config = dict(
    head_dim=128,
    vocab_size=5628,
    bias='none',
    init_std_qkv=0.0235,
    learning_rate=0.0014,
    weight_decay=0.095,
)
MLP neurons of a small language model. Each row is named by its layer, matrix (down: output weights) and neuron, and shows model dimensions 0-255. Each number is 128 + 24 x the weight over its row's rms, rounded and kept within 0 to 255. Numbers have three digits each. A neuron's up and down rows have the sign that makes its largest values positive.
After each neuron's rows, "fires before" lists the tokens most often just after its 100 highest values on Wikipedia text that the model never trained on.

L3.down359:141140106116128132069112136126105133126145122171110154164097158136091151084142141119083078099132134166117124158128144081133085111133113132124139147119101088137139125110139125136106142106114122141143127067110143141138129135153174121127115146133170109150134111118151109138082125127122139126174129123130147136113098113130093150130138139132115151148140164134118140126178149142126151126139139151139166122127136108104164106132163127103130138096131151140131149117175117110078118151095166109102137129154126148144129145176128107125061149113135127163100155130117128185114159134173122151091155169123129141111145143157153166123081141174144141121165097141079097115147110152113144081151145094118148132115110129143130109143093131130180138109133108146140106046140116124070184122177116
fires before: ".", "; ", " |  |", ",", " and", ":"

L3.down438:157140131113113112116088148086101135116137125108153146121117171144128144112098138125089094124139123104125135089086098115123183108121162165157123161158066131142116144113131130166120108152109148172105131122112140097125142156132124121140130110124110125117073152144118127182098098123124139069154127116148107119161114076119094139169124121136143116116126148076110156078137137092134166096155149127127127190140144166154096148098114126131084115137165140165154143143102116172106142101114142057149125143139149183119123113154109155164108109113111133141107148080115124091130143123090128149126145146140148152120121134115122057122167104103125127110137213119115115126131130114130119137123081155099126108129142134144115112107124127140132117166152123142138133123126122146168094158111123
fires before: "\n", " | ", " |", ") | ", "; ", ","

L6.down448:158141136134159131097121164111121146113124100136148096141167135087120134093130063122135147136106132108129167119131141115166161146150152142138163111110144135150143144141146121143171143107148126120136178135121133109157147121139155131112172120148156101141137117157110093115112148096097107098128126122145132165120138111083167125156097146111135109149169107113153100116137130109167113145105095125127179161118111122095118158094084101142071122136146112120176099090111099153153141113171120124119093104119125124158104129134146100109126146167127173157131129136153110141159147112145147083141155132134159120114178171127180116110119130123165138157121152080146123144065170160123165129110095181151150133111094152171158097106144126116131138131143074096111108124103136122135130144082103
fires before: "% |", " |", "\n", ":", "."

L8.down673:088131100145098125108159115129126136120136117158103168109107156095148111143073121018121106114092153114146112122163134150115150110146128134127160122124127142114148132118141144129095142192119102137084147133105115176068175126095144141105145129143113125124112114088121185172130086136135157118148115138140176141129160074133145151107106119147121104125146187064102126112111133144119161116133129140126144121148093151125168091135156130132136114125143144118150119130125126156126126107108120152132095126141109123097119136125164123145135145140152163097126147135104152113114094115128142127131101104115101148126146130092126131103127109146090106147105111136092129155195114104134143106123166082142114138127094105147103156123120147132122160185104165115136110142098188137148131131101091
fires before: "; ", " | ", " days", " "

L3.down157:105107138147165107132116143158151121117155136129134100152154125143147121133156100137131153097135144161131139089126120130160141183080120104132142186119116136129046096105152087120154139126122118127146121129115114146150111139099122130147136095138136108127124088123149167145162138122134147126102122118100113088097115154128167076125136105105127137159121114132148146146165155123127156174081112125121148134124122056165158151118130160101144157098150110160110097089103140140077117150124089151156143167130149122147115156105107157121125144137120099105120146141096152173175153121142143115144139119143088151167102139152140142096140109141134149113124112131095143121140147147101154079118159109136158114138092123130138160120153155064148125130155204123134137147156153174087160129111152
fires before: "2", "1", " ==", "==", ","

L4.down401:137078116098091124127130135122082125095061137107107110122143137091093123106156142114178143098165098093109117125149150145115107128098128095131146111117114129171118144142107055123153141150101131114130152140167138100114099126122152141110103116133142152087101105101118145144150106110140156135129152101096158102135105110115146102090113164151079125120168143111149137096138098138096136098161120146107151158130114122143170121147106086134115124102171138142146117177107106135110128131180167142143126152142129111070163168083151111163135104133094126113161130114152153156114145165112090071129114120116170106130160137112126083162086096147126135102120152102131151130149176129115120113155123135141143150098120122113138110135119064140151098134126123113142135137140125100087116115137089
fires before: "),", ",", ":", "–", ")", ") is an"

L8.down657:153124183141205133101160088146159127160108109188138166130095111109127104128117103110128105172134120120120140162121109153148135109149112133077135131117121110128139112128162139100108142174123137115140092148145146125079127193132103148120105112160129132130114120103146116134130137101134113119133122133134108112101101097099102148151118186143104113142162105161178089114169126112183119099086129103102136111145094105111127113132122113078121144135158111123160127078115129157101149128101104154118129159134160109136096151107088093096113102130104156124140116144159130112121158125100160123160135162160096102126159115146148153144118114127126073120147134154130151131130146154134135112142108137174114112130159118166103111128106125120148138119161089141093092178158099083102133118084113
fires before: "ov", "-", "ski"

L5.down1:082136112167116159121114090120146129120131147137086105104087164141117137137155143136118126175163136123088151136087117130107224097118109157123136119135121078119173143165101069113131176133108099162157112143091114111166119119124090125114120107104161125109132080121135161144137087110142102131144105129134109161156102127138149183125151113130105133115146178129106135104146112125110098129139162132164102131142134128157136109143128105137164143133166133127097131126127157157122154087123125137115148111133138128157117139135138141133130111094085095080130108153148115104101141153141110121164113119130089097135142139133159128150089086106084156151136159121133117118144102113126138097165071130141148107127167112132114164096109104127056122099160145103147096128104113150119146094133145
fires before: "000", "30", "00", "6", "5", "51"

L4.down390:145123115162133095117175174153137135149108115136132120135135123139146165100120151123120160138128128151056104144136130090126090106103145093161093172145150170110093117138128128147111101142153159125136136156170087160141128172130113119130131143135124144078115169111138113145119145119159141145128071079116151126127112106133161145127126142072137124086095135148116123143155146155114149123140163161135112062155122124140131150154121126108119133142126145151128083153116161088156143133106060144111164161149113138122135096118171139137124103086125096130164187151135127110150120120119140115102122145110129128096136149151131102123147117147168115115090130086129127087118140079142167086120112123136121183089146137086119134125119122143115082151107110101122112126113177157131128086144091
fires before: "\n", "\n\n", "==", " ==", "ations", "==="

L8.down464:067158131147153129133140075117156131136154105101100104157159155128151108117167131046162121125096121151134138133129109128128116109158178164084103162131149104129132126119135113132125105136164115113121109121097138106145145101130148149098149187171116114141185184063189129123100157119109099144144145091139086114130130096123124139151124130157127150117142152119150129122121104143118174122126102169120127133158128150134138125146132137136102130142167154153107088162122117141129179175156136103124123112156140118111108119160103130107174099167112118105137102137106131131179118114165135165144139125125107107106141150154121160111161116131106119113107109137128104130131140165141148105138148103148146105110123166119142121117145189139139148132083162185138120113121098129142108176103143
fires before: ".", " |", " | \"", ":", " | R"

L8.down225:117130115131122126140139118152153125116125119125126170178115126177116117143131143120175157129126125125128173151109128109121141158182169147086124152127136133145128152135127128160169147137119099127138117200123160121129126143128149123122152091123069113146178156124153103106117129153125111157139169133121146150091152110097126092131159110116132130112129109141105085141112139114133130149185153099112150135135070138118144089138112165153142076156093129133149140141124152123164071107100122158140109144109139089124098099131142150089152134149146140143167101158104171173153122114174136113152121118134107135161132138116089138172099120129154121143092137128179116167113156091110153140142116151092087152118171125173117164151110144154091174133115159167146139109094136137140110109155115
fires before: " | ", " |  | ", " |  |"

L4.down475:105141127201149121128125100145137121165119102145117106134148165102162118106142129138098085099136119144112130107108154141117149110123174142087097163134141095147112129103118135126101150162115107104074161150108098133121076106107097132131142076165118111149172116112105105127097102151074105138106112109141160125111132153118117088142092145098147127142097094076187166103095070117128114143111156110180130118140166142147099108135149154162129132126144106170141141104141090114121134126110115151134087119115137138134119119130135122113124171150136119115115103118143126104121112097150138167138128144132147089123136128139129124134136138131106117155081121135102135159138116188123151152125127120201116130091096135139114129139140089118092171110116095135123061134106119112096143176096132
fires before: ", "

L5.down162:088160116134150110161165134107113129172102138112108116131145155152120117094118105125159133160190182129146110144129147112124130111119114131140115121164090176183099108144121109107157174153153140110119149111168140145130136117118156050160140102166111107086060164106155111061143096116144098142080102124147145131111128140177122140111145085154159141104155103164164129160120094118114156144167151150116122138163102127125111113096121134169142115128150160147143131144156133159153147134108165157130108117067146148126120150121128152152126155110121107113147129120127154147142158160116115141146151131164125083143144113105102115101094140118117120151137153110133153143084113115143149102125143123128087105183126133129135142160138140120131126108154131085111116122122157124129119131141073
fires before: "\n", "1", "4", "5"

L6.down234:151095141061168160141106103104135137120139152146157077096088138118087112114115132123122108150144122163170124074124088150111106111156126161112154089117129149120112125177141107136127164087097168138132077124131164167167152148127120144156132136166180142128128111133150096147119101128084132119118113123105127180097142120129162156086081112147112149128156096141127131105150079137120131143149141112155168149071151131085135148098137136155131068126145145145066098084149134145102133088105145116122093150128143133105122137164109134110119119161135173160102126167125143131131112150150133101129168136117093097132099141134135175109126138144134128157130122130139149130112097129161148166146121126141132115160099138134155084113138099115117105126125084112124121135160130092136118124140152
fires before: "\n", " |", " | ", ".", " | .", " ("

L8.down433:150110148112121081098138123100085127155107070146124146119147108123098088116127136074126123140153113123127168120154114114126130155093120175124172148166133113099163131139187152132139118127158183126074135120097142150142170072109132175131131118120124131133094098121147158122158145104096108115146166117142105109129142124117111106097128139115123157141115136142122090122158161137158136140107153105136126113127159086136134113146120142136083133094134115134135160114166121108137132132125151112131104148072148131125124115124150149157106079123118152142094142168094125171180105137092126132152162103147160133115201103177114093140127156107147125115112149133060124109162109149152128123123168113123127114115139174114114131143119130132084092112129116099159117149144149150170089103134106
fires before: ", ", " |", " (", "z"

L4.down182:160126145111174099110136120135112119155127190173153148101146112122142154125076153153124117113135092116103155132137109094126167158101149117119169120118100160101104133127086140186083134160154120146124167065155113103109145141153114135126124090123104122141092135146158151175120110158158145115150108121105166129187154094139139163180164124133148112141146104165149136150131143156096132094128128173101141078153145148073114144159115123119142092130137143094111114128165178097110134095170167155121134181139124120130137088104108136142108129140106121136113148170168167125155138108140127140111092127138137128125105154155143141142145147099131137177177166122139159116142142126147120082108130125142134156104166132121150147116130147107153115117124132150121142157145106132140108099130132
fires before: " |", "2", "1", "ue", " | Opp", " | Team"

L5.down559:120172132135144181102142174119140125139103116134141135156151117135063156108117165110143088096134097118096155131125091167150104098126101150140128104105116123136125111117150138150140082180136121127165124139172143140093110128134121104109111139149132142135116154139121128101115103146138126139096119146148112108122097157106125136140119152136154143162096117107115117150106096114140129159099124133096140173140148132119134112151134105141135116149113128122150094091142106124151123103112124097137145119102132112110155148131144127183108168134130159111077142166126110160121155154154130141143198130145136092149106113108139169210104175109184136117130162168097091128143146144144111124110097082109160132107153143095168142117099134090076111160108152135113168130112122059097111098137106
fires before: "–", " | ", ")", "2", "-", "0"

L4.down273:113120133124113166128163128150131114134119181128091113144137137104106127107141174121131114106133142091095113169141149113192144145159136169111138114140170129141189160119106094122106138147124125123150132143125120106164130133113094125117138151156133124149158107091091141101090120145148176120125161136204149115118118175133112129122159120140148155106147158172121137109158138144110111073091128122137141154119133106132134156095113065132112089141110096140144093107100110157094105122147154105111124129151122101180149113111169144116143159131126094103100135148147129133127096158156115152108099079139128127110171140153087095099088115093124127137152063151166110127119139152082151124131155102130119138089139150131147151119155099135133093134094103102141111140149091128152154105115150
fires before: " |", " | ", " | Team", "er |", " | N"

L4.down408:151148186171097128156155101135117137126133136086092129099129115108094166143106124128101120143108105144082117124139090095152108158162106098117146128133125138108126119149148123131126120155125134123160169146108181118134167140148113096132146128140083111142126115111141145124122175147144131150154163109179144174100100146135157090174130063138140090149098130114137132108135151130114101134127153107169131166138138129107144150146093080130131136149140092158114106152149132156118110095119130180087130127126117089145142149117116120104115175110155125149106145142094102127125127134152171147139132099117143124115147112143121146139138094120164095138122110119106114073100134113097148096093133109142152153111106106094137126126131106120146161103109102070123060131151177120129180162073161
fires before: "-", "(", ")", " |", " (", "]"

L6.down203:095130162172131117078127148152150149134123124133130119153136107123135145118158136119159091087122151114130124172112167119133133145131155137158160110149144136140158135191143099131149151138159134153131114120124102126131168121131110092110103144123148133165136113124133115150174158120160158115142141174101120102131138081149161138084123128075177162143100129109093127123131132122073145147165108175164118104111167075121138111166191126096153114066108134137083140163091161085117117158160162128132141129109133164122103166131101139132103102141115123166149134090120120173084113124136148132139138148139126127132164114162149139122158100153120107153122147124126151127135134129120124126148118113128121118154158126144141120114053116131105088066144138141147133092181122093122142144142137
fires before: "2", "1", "E", "10"

L8.down263:166166151082172120114085104141097151083124166097123088094090106137139168127168135116140116155140143103130153102145145172119095134110122162133116129136129131091087116140094110125154105088145154099079136119109122128147187128113137140140133113111107152138133113159130057162135148116143144122064082140110183136117131115131144132130183132179142136123129114141118144143127141124094157110128129119086145128136149160133158126096091110152147101130128109124106102105121114137184148128154145151119122072142086145131162118153151093139146138131097150118104127161140136155137138145111153120139123120104173105106148145116104122147143109134168118116133122122106108069108142146161134143129064161168125154128151151077118106145108096137126121128099120128145150142123165122108072134111115
fires before: "',", "'", "-", " - ", ","

L8.down207:156143122106116129122117102164153132105105192147156131110094133132128139126125156164163152177094119159114145116131103125118116142127141160089104119123141123125104134163146125155139078042116150147094140110101131111114120081165121130125134103107111149154171093155144104099143117154134136087074101145139101141145161120103159095167125123110129180168171120129099112106103093119141087088133138135166098103105091132131122124121141145117143104159143118173132130099121135145101148112155091093134115096150162129153137120109151089131111131121131096135142112080137099185117158182142094127181113122098141150139129111137117156147129133151136138130122142082138124110105159108125105119124103178145118093152139105134108135112144148121151149150144171141138125130129125146141132118074184
fires before: "2", "1"

L5.down149:108164173147088148155139138114086141098104138134113081146138140156183109107094121111069149152166138131119164141118131142082102138143117134125116153115140118151116151099169144140173094193156113149132115112156131101149094142148127150122124117165108124163141114103163102130151099142119143144124133129145104177089118137126134109137113137114131147119129158086153123152134134144172134150123082114114123157125129108137130086136152172154121109126163127143119103109122151141176152115133129112146125129126181096149088133129107115127127131123116157133154091137117131151129120140148102150165167095118099138163138123113114163183136142161114105138101094136096134158143127152151132167150129146089152126148127082097122097198154144128165138087116148145100162135125078169176111152110096
fires before: ", ", " | "

L4.down339:125131144141106142153116120139131129154156213082164129156145130135109161153145154126106113128141124092102136080165145108129146075123167090097100130157137094135127127145105169111111152097125139092134139115098115076084133075124160126099142156122115151165135110130128137107163141134154141109110125127118126179096160170136101129128119109133135107115119135186143099112153176169130123117099136097109118134090171121140120125153150124144150099147105098146131132143085128139120163170164086130091085166117130128172130112121111120092129129121123113121152123126130177140150142162126099122112119162115125147172136157156080115118129079138096097121105099115148120116107123173115133131121131130136152128140115160145107113137170098135129119105140102134146140106122095204167165108115126
fires before: "\n", "\n\n", "==", "===", " =="

L8.down39:149129119144130117148139142137133098100175121159134138124128139179128106125112127113095131161113099129113127133078131167122118123110149171126127160146186111108093110089124126159107155126094161098133115152124106137101115145136139131144155120128117086145135103096144158121097061117111129136156083101122103112092116099145152119101140184165133119148144120160125099101141145147120124138063122092094115146137133102115135116123118118150108130108121190145175100138086125140123152102144094157137111154129109148113109136138157122125108135111130080127099112143140170132134126107119124120125135123157166101157155109154157121134157154132085114099073101148130066125147140148133085103209150152126134126136125092127127137180125126123109133121158094139150144156131066122171082158107110
fires before: "ich", "acc", "ski", "ais", "ll", "att"

L8.down626:166153144097100132103139107098126131096135114103125133150135134164176137149130098090139112121151142096100101193113092150132093106166105101113144130133127124092137104135116094114169095128096118148122099139112131137147169142171091111152080107139122085107104082115118153116096122083164175114146105133106120121137143121105123116126149131123104151136103145117099096098128117150138114140114095158121110124104131123127133160142131142149125131137103117164081141158136110116113155140115092162127106099123150153096114126138099054116136135085109142060116132158097109101125117195124087123155102154133128168150135091132178156116187124160100126091153151149119117111137128155109094129125087133124136149155122121107108140102137081162135147088105104128105120125092145132135143134130169
fires before: ".", " and", ",", ", and", " to"

L5.down534:155137088154111107134143126144118124157144108114157149107134087116123121155127146143189115119124115159136140097124134133135171085120114112141092155164096100094137162131126109116112112131142136112161116147120119106123119159073160160138086122118149110123142113176142128142145103156097099134102110097120158111175125145116135112153158152115116112136113137090099113127116181155135117117063115155150093119126150165140130121136136146107147155099144099116101106103147137153134127148168128124102150107169130126118149063123099146151103111102105097160126154072122159132090067093167093123148108122111072109131137126117114134128165102127111168132123115142153098144148142126135104152101097154140114116155148133130122126117165152179127132085090142172096138080132101147147143146182171
fires before: "\n\n", " The", " This", "\n"

L8.down545:173076144113155163075128095161185150113141136073144158148131140141116102154152143090144098114151121138148135148088104137146139163127162141122138129129133162079141109130089162116129169138143107091126100099100127135149149156131158118154144130148139095111150122084144130117103150132157160149119153146074114113068084125095144103135130123113149123107172142159152114135115099137112066109124132107066136136151100134143113081148098152150125146124133132180116109175149153094084133129099098131133105130106102106135101133134128120109141102181058127130131129155134114093105093106163114128086170140158146140121126158130116090103129143158123109147123145124165134147102133134163177145132103135131148116130135114138109118126147127113145117113143116153140120127146168127135110171100149
fires before: " | ", "\n", " |  |  | ", "-", " ("

L5.down362:144126134133141141111166088120141097103140125085144134125150115153101171149133126128138077118146133181122156086154144152105101166140135156110119096158138145090117145175078143142127187128109137148100086093128126120112162137089153103167120119134122102140209114118116116138156117168166139126130079142089117098155108143127151126117122147145111111121125179175122125130081082163150149112121097109129131108134131122114122148094125130115124133151204142136136074112108135089085113107135172077107094155107114168131115156137161131143141149096117130141139137114144110106159113122142162116110165159107191124126112159137117095125145122092127113142156106112124121111103155144155123127168123142148153091144132163147148110166093136123151126129116122127127128150122143149161125109107141
fires before: "\n", ") | ", " |", "one", "M"

L8.down439:130118100123156123113136177123124088120164100109136138146109162097104119114162112097139146126133113123137141146162078186155107135111121151129143157125141171113155147131104136118132201162131135091106125115086109149116104126147163155139118136122123136167137094150157171146123138142120158112101121133106091156139119065090151119110095138096159149102112107163167120139119108144120114108069105112134141115116139092095119095067154103140146126160164155117129123149139165117103100161076147137095128090082113112102164121113158141133099104120116141118140139128119145106140136125102167128122144136130146146128158146130157125147148156133123133140115114165150110138159143110158097130153134157158168140149134134115128156130137093151161078143055158144113140138102181155166128104156101
fires before: " | ", ".", " |", ",", " in", " cm"

L6.down182:116143139153127155128138129137140100120144116129149158114097128122129123105139145124139121144110152128138152152165122166153118092083133110128100126145120071124154095161133163138115119168120126113134130176081118169150178144124165185112099112128117098128142118104148121077184164120123128125138130110138134137116141086155098131137127111133157119100111076105160171128129144116166133135144141141155089162148085146160113139104130111109110145128149123125121130130174112158089140101158154169184112105110132136154095145166147161104095093121160138123128109115137102163119155134137163126125149095135084096104145119090158125118110142142130133152092098198131146151107131170126140123139095098130095105143101154085160117152110139137133160137081172166127143165093152138099169110117113
fires before: ".", ",", " million", " b", " | ", " | ."

L5.down382:159125097153136143101095130132120134100108135105121152122168152129164151174142112110148146140106117090183123084101112100155130132120082180155087139139155140170144109106169152165126124124129071084127090150151119130160110145138113132127137158085154081106103126125097141151122152128146117121151129106090157082174103085115110089117156102127136130156113104106086115131128122126118111113161088125145126137132126147125103160111108138138133102114132105147148132161119103127174178125131129109141119139125115103100131159136097142122101156126150124112158144131169187103107102114096130119157099127170098164122178089111100118150132127084096118109120128121144141159190122154091117174120102135105089089174132148110118111155128127166148153123129098101110143133147121146133136130110156
fires before: ")", "–", "),", " |", "–present", ")."

L5.down65:129124147136109117139125149117131097114152155144149142099198090124161133088089119130143107128134106091120159128153161157152092136200142109127146131123154132115133159132150124119140103140156154120116103135101118131120165117120111122162119136152141150130112152118148060074158137081119134096128144125124146105142114121121144098146150134101088120129141124179115107156176106166117149129127116104122179137136107116102126113137113132113120119106143135101107105141099149133152154118110137095138125063117109092152070151120132125172117128152131091127152124144171168149137130129101115079099112149122165139135121099116070060159134114117119179151151100121140150114128162142142152144126140134106146135135121093148166120058133154098086138103110182088135115137159131099138129118121113
fires before: " |", "–", " | ", "D", ":", "|"

L5.down192:136117169158109123097094146112098123137151127159118106143116149131161108153101092139086128152085148099140116094164152127107125132142111107154101157102191135120118133100151156103161086113138121169117137142144152142096101194145106127111153139164126143128143117120138130133110114175085132136075138142109174156147124161160088114138100117128092135147103141093142149157154102120146131105102137108160133143091102139163115098147111138139149140130121102124156132159093112138113152130113133124129093090153162145113126107087141140102093113146110139128132114126138124168120129131145119146139131128147109166094177148108121134112141167128138145119082129180149139195162123152123096159116140148089118161133135096116141127094146124160140179124170122150104110140157076105098166190137128
fires before: ":", ".", " | ", "–"

L5.down390:157103152170146106103148144097109116135157119127160154103127136107146123086134098127093119107131116138100119102137096157122146139165144080095135174128156115112139141136101119126132132120104111118106102104154147145167140129192153119111131127158144094135092163163150112114148089164121098147133180184131174145146099086154105147120137114146150123103167153129121138124143113127102131107128111160112135170140131138103144094141168122153141122143122135099116103121125087144140177093076087134145152144101111091105089075115118138111123107116109140143110151126124126112132178121094135167111120123143150136126161138153098163119158178142118173107198152169112135170131114121120103130126150136133080128108128140139120146130142090112145140182148149086107143139161108166154149131144156
fires before: " |  |", " |", " | ", "% |", "; ", "."

L4.down151:106126142159120173155126149092141103105130057134141103156161153163145097090161157141103119158152135144119142156093115145105150100111113164118144106146147109122083132127145133107132099163150158165129117109121147145136112085133128131161134128148124133138167133129137096128104098142115107111089111139095103144100107195106127065070103113093124185110146158118139148150098114100146156162131115107171110137154164128147142095142163163180109146108161118110141115077117139128115109133089118144153134135140134078117104150136118158179152138154090108127088143139111122148129149140127125147143117093078123135113149091115107160168179122143145137109145139132121130122143154132156096154144101132094118099122131105120140151174149126103097132129126100125090119130148131077141139143102120
fires before: ", "

L8.down154:130134132122128140074134136095135134113073078130136142120155120137146149125131059120107142128090127113148110119091102135136149098144128117134082077131169160101103101145128092124151134097104121141113188164094115102118157132108112130127125158113123110116078172174101129114141116118119110129099136117126101113133108129128122135140151155132105147118142120144171185103143107138125123142127132101117158122084157064115141167142148119145146074169135134105153137134081115117118161144148119123105122125087145133096123131132126171154129129121114165083129120108176140132157139129136103126116086120170118119119103102098048135123135129111153141115115128092093156170113095138107133089169162122144099101104140157115108098153142098141103090139129148100089128136144156154146154115104172
fires before: "% |", " |", "% | "

L5.down5:122149134128121138092153125150101152141166147144110135077146116157090156145140085134093130134096103131128134137138145161155106117101126119146084129128130114154139164149077092142121103122118151106094099101139108146142155155137153141143152103092128136147130110163097134105108159120086110142143141103135166113143122094125087130133143148095135096093145160098170125145178132145130134125134138130096162163127151137120121135156146169135071181065129106120122144140144167114109083126099063081176137125114118135159090099191087093125157108114134166119148147125130139133093124155151096064160121154111148121100138135128154146116154142141136157101129143132139087126111123147102159162075129086142157104104116133108154115101091110112137126130113112135139147161147118122134112127142116
fires before: " | ", " |", ".", " (", "/"